From a checkpoint of a small transformer trained on Wikipedia: 9 layers, no biases in attention or MLP.
MLP neurons of a small language model. Each row is named by its layer, matrix (gate and up: input weights) and neuron, and shows model dimensions 0-255. Each number is 500 + 50 x the weight over its row's rms, rounded and kept within 0 to 999. Numbers have three digits each. A neuron's up and down rows have the sign that makes its largest values positive.
After each neuron's rows, "fires after" lists the tokens most often just before its 100 highest values on Wikipedia text that the model never trained on.

L6.gate516:482489523407534586566508441624474494514550522497497501478490482447434437478505475527543592476526561459510576375545526475435465458516531463604463534512547473528504459421439442494470494490457417503502496518465446573463538601453467570541468438451515473437536546538491497481515497554434498515425547499558534504495522403551550566407522575546559528457445474524483468520510570464496504474430523515513448389572482417526496462518404585513453436456506424478525575529512453563426499493564582421509476514458472470456481525552558530561524559493548456503524512560447507519555515500475415444474496363482540565478600476510527624500507480484600505555528384501507491458501506466466417513416510454389556503570512499526542477488347450489526568540541467342476440509577509469532526571563444
L6.up516:420477555455528484524524531563458531513557562605455496499509555496482502555467434442534457492470618518519517525490479475440488473472500395513505466513587536442586562535442435516451508618453561498509552528497528509539574456395553584500534417467463482493480564493462487469510555456577569551530521465489457463476529513427515515539410517415501401482568457560536424509572502443503484447489520468553481485525562596513496499458477458500534552483502542477498436464521406517443486539432537571515501408487504453541485502417458555403547501573590381534440504482549544355498483532501551506471525456506472494450514462520511457458586371461490506539404381543521513404486434499437447492486487556511539516517483561499468470455431580444445538450415565452416361467583408425502567461496551
fires after: "\n", "2"

L6.gate519:479460475495432544408447593494467451469501539497495435408535593528459467569497490527511576566453641511580532459491577504519544554578465438430417567519549465503530436520491494548442564492448552532540506524565565531537449538550661548554417466592555532527441585518445571550505545473519508491510516523483526499476530462528522508579410509437418422499462452502538522452472568545533442410600558468528501487509534405532526644486461513558463596469544486510509474469499457527519531506501549432519553494475416558538469485414532419504504490524606496481490497493547486482441528535525434415459587492488441429524500494583433458484382478463449448493458429481515526397467512522537405510506479513388448515416528463489530487501512502522472533484473443457503425513481365495445524432499408
L6.up519:479496493417435538457443519557521551454513472492529546453555539494531518449451557505493530580478564567465529440536486474484496511546524446540510538521484548484578419457512533515433558554495557526500451513598499482553420516462537573545438466449527482573498596648449485563533545519595490563390559557537531530436545459487532513412495591513462465591541473476524393531466578527470480531481521539451500534535533497527589566468552576521519455484374471403511492514498463532533531507561530443452521558528501536513533448487434522492468483493484526398520495529505613580407444488565461442479535555417499466425532481482568543456488456520508577435468502513543591510594433530625448469443582570537551587477555476575510440479461407526547558516496592504435543552562435453491517510403375
fires after: "0", "6", "9", "7", "8"

L2.gate171:501519436484507548503486526478540452454608517505369490545544446443491500425512467561570444450515450499418432490566564450512523490449576467521472523579519530559460468444526458412526629533498523607461479536520538433474512579483425480479620550506538553525456544510550476438406490464606475495459437406451441562524441489476543472493500450577396495528537440529536490478501437509486484521578477383502485543535534519459427576484485520460450422487544413544484512494516461480526562514503510598519636468487475473564571523495519411479632472552544570430496522509524464467413462408497605562567570464544530559555510473440461483544475495618534527550451521439535431515570414471497497553514445576449532513493504449425527559446460549538504576542472590522527577431521505458480503487544492
L2.up171:518504513497458541499515466434533443526529455540482427499487514561540556478500549516435468540488564511438446506486487410490495416478482484412404494470555508491576556517491624563498482533450519500442490450445586436538542478452448405517456479464533465562480425519524516507531648498490492351447488592505555526535475437474586502453500447568570520456608529505624534427498524391406534449518506420528455548505530479545482515408421509452528495527547541446513469564508504510570502493521524533576507408481523568571574528493589489470489552447438484576452454558450522438569585446409536525433490503469542387514456447535498538424407499464635429387524490507486465431451502508493523529548420438444487453467491528526564493490490476540513467550461594421494534499546505524428446491588543
fires after: "9", "1", "0"

L2.gate14:409525456498544523428522499507533514532503593546482508507542557434522472476484581502484538546521550440464485578482556465476443490463496404518475510580499630434470571508570538486431529512507521626514542491498387487553500404553472466436520613541474519369549430426547458451546552481486487496410577469455469523421411470576503511513510452512417441571486482518522506494456519492503470571531517528526541485537456527518600637550460515498499556460492510549541471478417441521447494503520463511495537462546438605504487510552512447552584537492583476542535477522533548536448588539624508485527641483434477509402472628588501521469506589528592552463496458582539496491610524525501434577526432441474449526582507556499456466501486393522487496421475505527518529471455566479499511540429537
L2.up14:429430405557449515571503503558428545506588533518443539526443406516557477498473505492572566544460497573499573544548569553495507584531489433452526402509562586440545586459479467415484477455594565530536502479497561496468458501464409575493462509399528489494507463525579493561552589331486490479440501562445526518507515466461593534515562453539414425479521499552517504496460463497537471531434496539589497500507483457402504530492533439481499537543460537505575508448423560520528449449577473551522493533527464507492412518490431610538628438536495551556503580558576584541403448533488542486560419435508538516484543434482591499478546482486525557336460487469501437530472497487476518546449508451510468544443524468415544567486475554413408498495447517546499517439486526430506518526437525
fires after: "4", "1", "5", "0", "6"

L6.gate505:536523484440417572487452571478519572490549559523515448454494423490570413500464565536530505624513529458420584484511436568485468524543539502420491521525540526374498535546501499548496542469477556508451493493494527469447478533571409460539461532526462531468505582580526484378524610552507529465462569450452470493426619496464506486441523497508537497406565482436527491511576554574461458519483514471479601542514617547539520503493497537582670541414447440537525481573460400463548523627537549433500440428393487577499568545525445505524486408473419530477481437559504446524492572484515464504565454465647468520474478481420476487461425438477532543466477525528453547455514438541459510542503527614466506495467552465469558376512526481483449532515520508519525492521469471535482531561485466
L6.up505:478528472522452474540481546431491433545542572447587478436512618414430522480501511493569466507491489551471518502494511431503485522548483485509448489508461535510426425525546529539440530577508513453554511505472561480525635522462536523502481506563475423428492472524552522528558573491501438437475500570511562523515517536490386469529570461551453458491492412610484514614449415481499454447476494471554490511563445392566480585447397518452453509423591518488507411467429430532503497582507483511556538520566463506446445456499426537527493512440504481580539491569439549605531412496561549387385491479410466475451553459550463473552517496505515495549450557428590460468488535457529516630436477480477444421433512532460494624526561514469523491562532480435586627459482550540516497417453475
fires after: "0", "9", "5", "2", "7", "4"

L2.gate568:406453481526583502535519469506470459487605602447405482570556569554558494500481548512447548480547460458501442453586442500523587470542623532630501494521471467494536533486499549510501504470454529490441490546445563414479435537525572585569562482510494427538467450486551511437439535464522539494461489517530487530617470571500492458494463473519409547550525483468554558531503428486476430530518467555529443506522474468493450444551519419457481456493416529465422531430476471465517489530466497550364536430595437388481478468436501453493614526482496498473479405453529437491570481561577431438473486574509558520447464541389550526420535487368461435569579526440555460429468407522508455465523505562475591444570465564552489562511460557481482495454540544589549555556470506445502547536486505
L2.up568:449387502549555488479435525456474516522523545401473532530514501501486427444546608547469524467426439434547470533485453422428437454499465397394519500509584540506409464495507391478470524417492500468488497568477477569454493548552461492573564432484494484539488468369489577436509514492546562444485526465546506461562465515591480515530486483508607517532424464470468520486509511445561439400495457410463577539564513474469582459556590523524475553483443496348408526508515494541482485473467601480448504480457452556456555525637512371445494447531450594473522498458540513512491475482503530494492539606505411510576511446563514504480520518516406405467566495490494536521523442509394524585554480534396581524478465503504611445475485433450447454517525476540491458482500440477543481457484443
fires after: "9", "8", " "

L6.gate490:580499529381452541501526491465497435389547409499421474540627555464441423500465533503444476487518581466445518486460554405566540525555530472424513576453489426539535603419455470519492640416529507462549470468462517488519443465481482551532534517582453518477480479559526460545422484435528494499514516498425537616466484567505586444479480481567491489487483411507496464501449485511519550448476426481409582488483467410514541473474572577601526518491489502506589521399417523455560514519470433450592577507543507521448531526596491489626540534547579532588489533384507457518563594461446509471513586510526511429457541522572467481483487483447565440457521499499564472433472460502487527513412513556441519510447445484525414550458531482500543523487492536516487506392388589498528517523551478
L6.up490:528532436494404511423504458454509469443550501526487499545477583401459508579456477512540493561422519530417510522448463428439490584517587473467504472434488515486587497522514498531543555434538499450489503479488508481529481507540569449527474492598426427577499582434637373558492470431575472532528493500512507581440527445444539427546519499460494538510438481462440520463501461498512612449505446568538497550427492404451482477507604508559542557475517494472527481473473494576583441491528469401511516448538595528449472491575465511518544601544560430552518521491511414490459458358446537466502515456464535492511499463564503456468501563570550465522457479476675487483508472526534498524481474556484441523529546460477527497470453408501454509513384572412478473391378572424521426421462499
fires after: " |", "4", "5", "3", "2"

L6.gate1:559497498391387586478576492509560520507519570465434473570522553532483454482505496586470424530447462542518515486440479452436535432457496522404555478475460566468433475440513512511531495496526512458417595525486540497501582462547475525496472473412525545497455400537448506429381521564415402530542490541384531514432545498517506481412486420456485488469558470563541520412514485520540532479364530497570443454593534547453512541460572560489491455543462421404608465518486567499559587495535489493440515490500475470415578512476467481513509472522419459455500522408516483497537534482566481445450436467534528471513537508502503542408468594519599537441381485498440510420458503501457510454480460492495525431439550513432580431500504440547446512487504476647410525525529549434509587562469564
L6.up1:459507585518465562467533419525482500547487526470489443545441487470518517450444535513452476531475471589427490567446546514538493508501521408498463421493431456500517524475501459488477480496507397554436542537526502475508529452527614524423533436460393630485513482409593405546511534536445476470551490461500526580472564503545463414548478474418463529509573506501349499477401502510532600494436553593550411421521477528413506444513548481476571401541512519441531381522414626552512481470624452507520465480479473554450472524551602536494515476498476442521523511418503503560445404558555398491496548497569528446567485511470568493502473499504530482549454493387488508565525589543440475467526589564462476530486497473472467548483579543468498526618516435488545527537432463496410543494458513
fires after: " of", " in", "3", "8", "9"

L6.gate573:440599471507483474501519473521542522455538483563552531494592539513509479477507520433410393429516549388533471502468500517474563521476425483540542509554431414515451536449476496494506549474471537465544474496515518413491411530508503394471435521444481506464512467435429544397479567485576470445578454488481507499518507554592618557521472523605531482490429458456584517444510446534445490577608548471431583487522500515570453478484587492489495606425519573517492580415423495506491483542576564553376483544515489593578507515486513446515529487571485457494515446558466527451532513426382530493517440523455393504433511508613493574563535562497455472430395567494473525548547577447576467534471520488434544512580483505518464508483559398508519459473556457534466512448545612507487470547488592
L6.up573:411436528478620493523545586578557458449622568536546540578488474477463521434599482464498514509538575500434570466451419437476469530505408509500550476474535522550505409558502449364462499456422668509426552542505501415484427384448500538501487562508543536509451395438481524452551459482544414524514432509543486516438533443550456534514512483493496567521470482461504478468505519430546515469545541484494479476499454542459469465504458438495508496569436599571508522430372471494464499513535502497457535487491493557495443499635420515531549502502546568562427498596541471518544531520426534457489527584483481442495554539429607519442593507544451501430492541501563478464507607489411511572521513547481494492505520442502397515447464533515555489472547410513401499436518562551501505505487577
fires after: " "

L6.gate2:542526469485431560484468521505495516448485467455486495408504583435487369433443490607483515483499434512430469524558468463580435553472502396435462478474537462448556482506528491550623463489438548461504471506528456477539499469444468656530514455510502459559416484535453511461536440464559445581501420471527542513375491442523525432493469640491467497433527411398608479485456458489496546564449553440550445447516493537469507434484452504485566510463478512481448531535470523498498507487490534421528543394470523478369475463500466452423527583505477515467499481577502473542528532452529514385534532508472513338550498541381554545534458506560520527429409486546520512371514528431508549576504533552541524469476456502435557427443491571493506493498484462592497423491452463543536568556525474
L6.up2:482508487488468503484463487549517477494499498498507526508538497424383438436463432512491534444419558513524467515433565528414504468444466467560452484482580471499551576388396549614524493464558459427571506490485415467620478521505524496470574454411499558542450586515479494516511462435535481559555476472476470481456472444499426455539489522638543465569506494415521544456520500475500501503480557511455498459462528528526644487535503520473394500479537507532507517523431479584482450492406457520477540502476483504495520508513475491495444577496421583557467568557565513452522507435414523501462585415480429467500355459458397534478555450460475519493503325534521579394537479482509494516515472600502503472425442499492553545425479498431499499438497544579463516563418572585435477443558609
fires after: "1", "2", "7", "5", "0"

L6.gate193:509554522491489540552497508500550508519503487483458562486621507461370454551499540456543530482483531488510570525463552444519569534522540529476560535512535532624437566426453465513484551483406504512520518494504552539439459567463506538450447478460597509464514536482469415543454526405492571487463493457480506485501492514499500458451490547619455412435500416495453544433485513572527482378658494516432424453511508384516575539443481543624554522424577510472480497462494540593506530603528545494494461453441449545571533574615452508546467567569521459489501472436522522514575532486553514469530450505400507579538521510558397511581514467477536490511518370541519431537496532472575435524529627408505512500575510516459468439517428455477555560512476481537451542465415527455479539524582570
L6.up193:577575543455457570550566421415478535549526568490584472505494481481566430472485492464515470469486523484606437575449594443383475548514528555645446480530498493584458544430498537478557446536465492491402529436431527538461429460463529543441526530480435494453616553536474381553516506429465444484432478518480497521540524492426586577489374498467503467527466500485507466568569582551466519519432483549518444527461469457450633496545574471519485488478399513469509490453524510446402512460462441504471437444528524592527474547483495481451558580504544462573406388449494473478457406446520456418526537507519570556552523552500499520525560558554546504578474540575463465489506528485556518499471514557479455603426552487537442417450481567575521486493512455458508507524476432525555565485419485
fires after: " ", "4", "\n", "3", "1", "0"

L2.gate327:501500500527516573527561507500430431468533518598446561523483526420419598488555485559524485495481530537402543488491519578483482527554502484519400514451437614488477474470475457498455562615466485469606443431453572439482493507479441442509469445504583477541482546549478576610540630484574444466551544465511470476547442479495442450561502469492386482560566503498548445526440490478523547529456550484620546499499477509488569582512424581485524494498550440496531513475427509599457548522458544492536538561497472505405460466488469500472665548541446460468444511567480479628521489488562531539578476474477564443508493452414516440496435555443473464429428494535543522396510497499471457464539520545414406456401573452544497564428529500547556558486488480468471537443503407549528528578459498
L2.up327:465508522516427546512413387427454543540488538588413505488535516555516507416496515457490542478532552521454487551529396542463535552491536444457526513526503486515543449503465544465417553484479542456510435602514511460554447547495491513506490486564471505553472446508493514511497504612566434474516528472577553495408471375414508502537479470530493413514541487443459602432386491505560420498407562566550506556482397498462508536568544572535505499470497471421486531468466574557516522544471486464505476475551599583435529484421515514477547469453463617476463623518495517579507519531545455457456511525431519478484477426525492491425609529603535502444391467482481515501604507460442410587505539497487474521403544335495509539416512454421452528545403541518476456486506551526444463465409508
fires after: "8", "5", "9", "6", "0", "7"

L6.gate585:473484464503351444479542488507463398482513489420416488559516596454548455427440434543513449508431470425488500474478514500493510489573416554504461443459492509527569487517491515584552504472558548451524510486518525487511420544434478467510470438525549507540388566545502570552499523472504547497390566469572573531491472555398499554550608477435530478512501463341527498575596468460573519504531511515476512451564432563542529571572462538555484509447512392501480507477496561428436531516485501576448590422453502558520507507464490428612474511506502551502518549394553514466560472438433452514461536398498468474640561524529481575553428505388463506466532550482436461434521416478525439489535397491482495474514525512625488516501439487525514469460551494603536586549495523550478516491513539
L6.up585:510455472593396413518391608492560413509456497349532488560478531473535482519486455486486554554445555515482411481459538499447520489501490552535540441500516515558507406506617492563493455509579511416485550464517459434450523579442513500495444550504517500497437505454392539539527436435531550505510578413451552527527466530528461539469666449507575468536522493544563520488523563474542505507566508501508554542458499528492543479552434555465482561473444504500439515483538612506417473525486446541472534502479493462598493508462523565513454516479588582534543486460571553441492530464477563528533449562551505497654517502539536557491557592467503558514559587443526409511463506507528451598506450555530447465450461516533481491451519400466592516535603596533516553525459582576485383453504498
fires after: " ", "\n", "|"

L6.gate679:492476494450505568485488506442418417392594488467408473519597502471468502450516505522537445443520488451442494419504614454506515437435486447576437563509487511411482494507540389521372632485485504398539471470591455407497518502521542510441427481509494438486472523493519528472443516524526402494467565523498520566565626540476557577523524546593547521512486488548511553449474517468509546625464551475598520505502481490453472471502521602520500538514461458497540474519543493378437519595426381478475616541503399542536526476534427508511525493508508489492441522447533553473489540515543380512420485366506503498500504494537442528415562582413462522531486531528487526559473384513404521535450496537525468517485553451547518475516502556630510546454504509450561509484469538530510496505558465
L6.up679:513472467540565587425444476477441547450525450442465502517508517550504492518591497512555519510444444472536440481439530547471461516569459509588473456616515462516521613538629496464422529488466510427433479465496479467483601514465486470436501523554517382521503538484545461454516474499509399594530513433522480481548612494547470515526605488526615499656520495504573635513518498513511508549502449496551537481475511566425470513548520542553516582549457500461496423594596465496405454534482498370474515480549485521600510459519444446452483512470533509470520553483558561453490494400539480510434468485546534463542451437559543476405619565516505538486505520492600567517493420539450523470416483529530425544481541578528639527425533568515544524480479521437531515566478561489553435479505487
fires after: " |", "\n", "-", "|", " Succeed"

L6.gate383:561539511405540499563432508482545424442512497546480480605511538549524497559480508583566593564465495498606536455537547529496493481498543520467503547550545536454459610443392485496441511490502462508541502479500443545476463501401528476519295533526642432447493591470452486496395443473530476499492414498487583509471493511425481448489508520394471484428469448505543445497441461452537494550497523513539469445559488486462511461549551575605521514527478566466488469509530492424544608515589467529443466465538529569372521460512557557559527506518494559458498530422557530543501473509457475534528514563443446443502532497561464520584449523376462487433476437489408413422521406517552480502473607446521429507503561586504501445538435460493451537493492546526397577583455526499507497487480503
L6.up383:552571436409473513536574485504516461525486406439545476560424535474418510555535475553494531514461480476524535481440562459524503641544548524407434447487452513534481555589407443539466467477521494518536498382468492515461463399518467547372438548481485512544537510553446511470503497471507560577515441477410497522479513438502513443473520442453542462549502435567530550533510490487512574536515575564585552501596455414450525508541497461461543456562474459468539488411454480562508451479459536548482497481527507590467537461482533458523543508363492536496485453425561435461509485531435442462512421526454374384419582462490482470604500476453604635374459492515504496482576547538546483574503546460539450522530518362536449488474455510515514474598530453527440500531524504543498583491444465
fires after: " ", " |"

L6.gate569:561465528471431497484553435554516431429504508535447526433572583465399513563509529504514454503478521486426495606521570432527560518462528492461495499472586502508395470545407464521506540551524493428535507635595521537498513448520465545557534515544514515480527487592538550611503567489471465482480555465468416457481509407510465504527486491577503535490446542484473441496441503473494455447434477519556521539467450498556463563446571579546517504418500484569554450625462559486489524531487564492535527413431548417465514568578462505487434557536491474614488570482429578507527452513491589466370518406372512483522481516480486495437535556512464491504498514418517483382527530466478575548475474490421569453470521458407551439493439525573560542435483553502583419384511554430540543552553559
L6.up569:535515502498470544456451510494518495510575567541420449532521551502492459510531434438579535536354547558426581574495436458502597502510521466447557494477540584585475599539446510501535509491404529496592515509557452529530517446572532550539462512467519447539479468498448395603460489489416514515415477548513482537542400447506518472474505445473492482550495487522571514547512506413509441436494497612589528443428499435540531620448527493498551511507520598577530539461437441612484523575475560500519568516461547444488445398538442494565592579544530469585517546502478419523588502405431538465449469516502503474540522660545442441484531552499529543531437522536553423447431537480624557409544498480463452487570556419478508476477495454525516458586510471537498520487509547475532485458498525
fires after: "0", "–", "9", " O"

L6.gate436:471478436465466504566506478482437425407479473528447520563515549540529511565495571638529562533494588555455490432541562500574500520531537581431415480526528533540446604481525500505387511472498446472551503490494381561490466485403497485460500451450558506554468591522464509527450485462531484515529463554466544542459433567562486539472414474518482509455447509460492464520473545513597532536451553454529550503495479472488351477430390517556508503544571518531477449570435437505466542517493545554548570540583453410496482429492451471510538555593530519551509520478473426478427517513426519526595492514500434429452528428502547515558450534540499533477460466525570453503466458486469365438401597499416493446538479558604529470542463546528488493500501645507483530586535389501378488513571470
L6.up436:476643524554539563443423548449426553506459457560539472519452450558492523433485429510580492486470513483475530484542529503485562476476540510478430519508517515532487466545594440488516459492541535550538511500489517461448508449482496495417541563496522493535525531557522627567478520524604542519541424508486415580431425502434372470576516402453426493500510486420530562438483453494465503579501382514541474508438486571530521496443461480384518443484555508399471566513470570570550512498475473443512510546498528458518596559376445480527526546423455628474559411539460541530493482496446443540494531470509590528469550338545493510537509429567591525492481498516433526486515447519554505471595537449586446484510464593514443472489447555523489527573506486453400478490411463528501528458565398
fires after: " ", " a"

L2.gate227:482484439448528466652572486440518460481596542509515533455508493490518434486535553538544466558514563520365528433502524440478486463478459606446442477565541569473460534490490451539534560480525503462463502479492536454546487474452411461516540558552481393578489547513503561524423589510449477433551500434590483574433460431539405572442507597497475588536424477456516451457549465580470570594520564406556391494590503535599531563533424511515430472499487579455505511483440428513464544538585514495472534531505433493544458494539555497488451464541416517567557470631456500490506509478512468447462382601423495537618460653494501526484462440491493496475517486418606502506494496467472406527495488525469535497515521484562490520423543459507472532508468560468506492457480574469492465530545477
L2.up227:545442446442553447410561576522546556524472521557445589535449564582449443530519514431516500563449539662467438540519471488534399467447501546410507484520509470599533437450441505561488458393520473473474521505461436506505433454461472499507485436534538491520482580507483513507439489572429478452576469535451461401534572552557598491453526553437557480510545529415589442571470565468460525471517468480545438547503588436543429572565500471449490483461589508428470567460517549436501507485602497588499406463423473613467528625515517486575443455492462535383543505524449488412495527533495567573542493487441427455495523488478501504415465482461610541491536587475497441507412504526552546447522508498426495511503492487463463449553479455535437477497470542533471503451439471427504483573417494
fires after: "9", "1", "8"

L2.gate481:510558456542515456526547476479516503443487589454460510533511654629480464535489502561503522367618480511496516506483537509523563462513533546494485471530554436527547466577556469495506569547536491515485496448479501477432458478540524531442421399553554403595502465521445545510392529496622475498479457366532446517544410444563472516475417528505495561473604549493502549546550439490427568464527453409486492547517493526556472604522508505528572449522558520473506463497484536462590530584478502491493568514442404552493457493478490509483513504607515489531375454454484493526569570490473573586427459561429442535468565456590463576507471495469415446557540501376502516573513524438446499561516461561448473510564465519539537535582509564508501507450436519484401474520585533527438442533499537
L2.up481:481468482510609551387540430494465488540538497463518486517526598456541445472553486509551479566517574385446412481501530558471488455480468531539505525546512525619499507464595468512615552411398665470469514536505479501401507538458537441515449473553403478475399522488544560488438515561409542500492441497574486464573576491444450451488509459454431486514444509499520498541573420481409486490486558419568460540567471512513386433466475481411447511472440561440453521435532490500516520546500550448478523442488414503428546498639516373500497471392579485507563526531418522578513506570501477566502448547561564573523579473486524552469526547514505477495577472505517505495475452461517518470649572434506497495559499492517534572555531467542483548527500485460527476545541525546439511494548469
fires after: "9", " |", " "

L6.gate423:494571475515546412564499523570470476529446541436457466451489557533592445464433460562484556474469452470504536458427544546481524462515443529463503456425521475540443557480564497424529492476411547510463537460491478454485497446365464440545448480557464539519482477491419531452480540511454419509549520491576477504489462585462418474418558489528468490559561545476473488470464377514597471586452502475464558489512518586579536549454539479483445480500482524597518507423501444381545531481460519546367433525538475615530493524524468531555478513444526574494603576404529610623474456527463414421477553482546425531519495447545421515551378485542460541543545547426500511578490436499566454494425474451433458426527529540547512495430497475538490525620505498484544577577545444538474490527475564
L6.up423:473464468487513476426556610560462483521421520475524619494510533473509570481439443465535468483520421444488416466527500359522514474500433542487456479537482486528505431641552505516476527489493471456452525492570457539489468495541484461524507448440560552538510545474562520531531508587425557446471481508537505433509470579557417457404468563512490443493480589488529429533579411462466489474544567482513514504571508465559492637528527534475375474442616481562562494462469481473497472507441466504521499421534524544496480505400546451516609496417425491531474572467467486552482508498580495456434493528433497495505435442429547479512372501489480542455347494477493540568487501480441515580548500410569494412459531524502523487470458366575458431511445565438595528437561435450508530569547476
fires after: "9", "2", "0", " January"

L6.gate59:519533483498511632519520501477458507459471497537533520566496571485443297517454470474619571556405513557460493550459500385473506528468524547498470516451507524497476599488430443556547493480503455541550520475603576518408460543455507566559500612517541472459410504463608524539521496496457553465538509591523480544477521527491489467500519462483422491403494468482513427520357558530596439474534506565606425514498520550519575602412556537510538506480579569544577495481454482511530495497576445484541608518523465469431579486496496601522511461527526506483537555483534449587488584558433477412443565398454481467437437538615538468511544470514471554524542426508498479417468524488463590551501476535460495462439509503483551535463463537441541492459434460480481487521450527547501583496481523
L6.up59:536575514486531456557472455577479422432525512483529378595535533500492513610472437480471481588545489507491554527523489469415574526533492444493495583494418529517516495525513444573450587465473494476453502577540463492431476441513459505492513470520395534460580512562456405564492524540467484458551545590488523553419514458396538556457425476566500529569472516433462527550410459475582459484448475512474422576436567552492422458458506469506428502508495565593413532458478480508518507523477510439456542568516449426552480484441439527580432506434549509494552515464520467407407398426494447490545499467452540560431553599509444479404451568533584471599508508590458435478446485466430472452489477498512562530554567478589595447478549527571548518486476571531511500568462552480526467588417445
fires after: "1", "2", "6", "4", "0", "7"

L6.gate622:576601469480495543532490513563517460462598483528461509500502490610543589463364520522522480547525514465460530522459514457510494464426593464565492471529345617493533528474572530443491565414532544414486495546490397481381494474537510512506505479569459488564471575481468536513425543445534532543557501507445466538431525513481487448443453559469484563502487606544483505570574480467448451536521448539558500451487444502492518443468511487567466512489567441606448423412477492554482489504505583550437513502420555522472596492465525413545541500481462543418440540532510431529512520416412473499496511560437581545469539545544507507428457460479616480536544526569576411373506471559474506560542407581438555507498495486479440528473470511597488481537543539394472571520472460439547530503424550
L6.up622:491488530484443494480541425607505529495544584500542478572525474456464516538511466479452472492543550510492463451554503492534531550536483474566504501505470464516576476524497491438394562547532632583454497496438524575537535468464509473513494466577481485495486509538597494520474503607450478478615476476428452509515491532436549527472481526590497443546333534496466328524505447468519444486470480493459510418503388502544449456548464493542506508496425549571583464566430445450625541457439547535496475428571473534484531561413417504532433491573494521522447563491467560529513528422587543522495517547457556508579533558540416396430422579461613567546496512432509591558531495558545481429499426524491542558536561459529508543611459500463474576500467476433489474420443483534540453471486557
fires after: ";", " |"

L2.gate38:503442564525522518525506553512511465416502610510402458458527513534505512494569478511499470532501492497423445420497557475543502472483498564523522515556496509509550460460478443477441580448483524531494485552479608529538508687567466443470411386466492519466488568408516488504478548493448599495408567501483517472520515517458482541562496423458476460518498569506509579455597457484607463472459447465526525485555511500470398581444389479440491432528613533585539401528569481532498513485413490535533478496543462474524526484412436483507457537511521466506461562431515453459476412428489609532468470511542499523413505541575473473457471551364556549504397500430483463520527548487492494441597464449634518449538559430464491498509508482513527477504505565511518542519478488410572577486649574
L2.up38:555566455537487469447556445427473591434485509520436426523542488527533501431490438593494545520561554453461531429466451585548510475471596531573467507504450501471496467441439467578502613464430503558463483534529568532536576552549448538484566423601522467494504546468563537555467521553487563480475495482423585524506571432450513565500531529566440430463539549510498492502528530547542603441484503501561522512458514493442542427467458451508415485517591568569514496464505572508534564528398492495499412550481496534521477601413487490474480571525525548472405467495473420454404462417530519513516386438419583500506551470608474517565493489490591525424442578482548450557556458495441462374547592459511431482532536433489467507444547532564396516551541507509469502548533415484486497400555459
fires after: "6", "0", "8", "2", "3", "1"

L2.gate536:523496514449487540534459484485592519531560540501524373517541508510592494516454516521579463442509594420506436542459449483463450458462504430499521566503478449459599544460590500448448542518532491506519505409479541538513489426548525502451387471400504529538480497409480473450478456567485554571612472527474558484530501664549536544530460538544441477437458557399409521560432526526608504442427541420530485473527495611504529498441476497534457499510527526498536484554517456415497513527457498409527519508455440483524493549463549422527460484433384478547495458470472457470547473457531436547521389452494529521510619495525550488448566561523472450475481489395542522565560382522448531518405579523581554537493502489560496452474506481500494426495488540533442366569508546448417468610530511
L2.up536:635476506472461522474490536423500532485425542457509510553497432583560398467618426368469502551447400565637487440513485431561515379537511554448484466548436522465489404466489558509540511425477457497541414526589546448456523487566473543506518514524543466502424487529494436529459476485454579508517503419573396441455576502493531511525520492380503487576521427472451429631516529502592465533496541558564507519516460513517469563492468464566449498509514496491440506552475492448597547564499338445490512574515508449468550461496558538443503581483516490568530520464503455465587479470506592517552479460497428513380584483511502370510499532450528583498462504499503462544543433505453548531546458467475455493484483500418492488544500580455432453519499492477445492545476461457557528536535447
fires after: "1", "9", "5", "8"

L2.gate2:499525420485450481526564490404548483561532478491458429562508545481458458464553541437423540500455447510609487548537482454537515480397492524547515477592392550479493530520526513512517520463526473548424549541405518413523486518514510414557505490547584588412556531510427495459415516527478463459487483569431485493502487608462494473409606434533510574532538423492490443504446534560409573555585510506534484498523429441537407491532499487587440547555528506501491487417510422457511564459538483583483511496570507547481538514513571453508468457512553411403489584504458463466582502437450468416556564515545508511539519482518514508470438452395512543561522546581501537465531436461519449573488394495385472499458594453471433467628446484563533579483462441577361498538475493487462458450500492
L2.up2:509456502416452499371521585519491457469504456513484506461445479622474499566520428541595511442511489488520564567534418503473492512534540393555559490537444472475512494426667601484470480609572441474574501522571477518423483491460517583447512357489503509496613555498530452545562379564494525568577512568527480521547478532522546452512524528570470468451546524480498463558478526520471471529438460546408527578513548535476500449481511512518486506447467550503388511460447525469440479555521586465484485551532481519528497490559554400499449521451403536494495529449402588510496506524543515518461427466576595402546578459494465488508512445571465459525463541525534487454518506518471602453431512534497552554543496671425483469471492551493514545547395387480516493491518509509505534548474540
fires after: ";"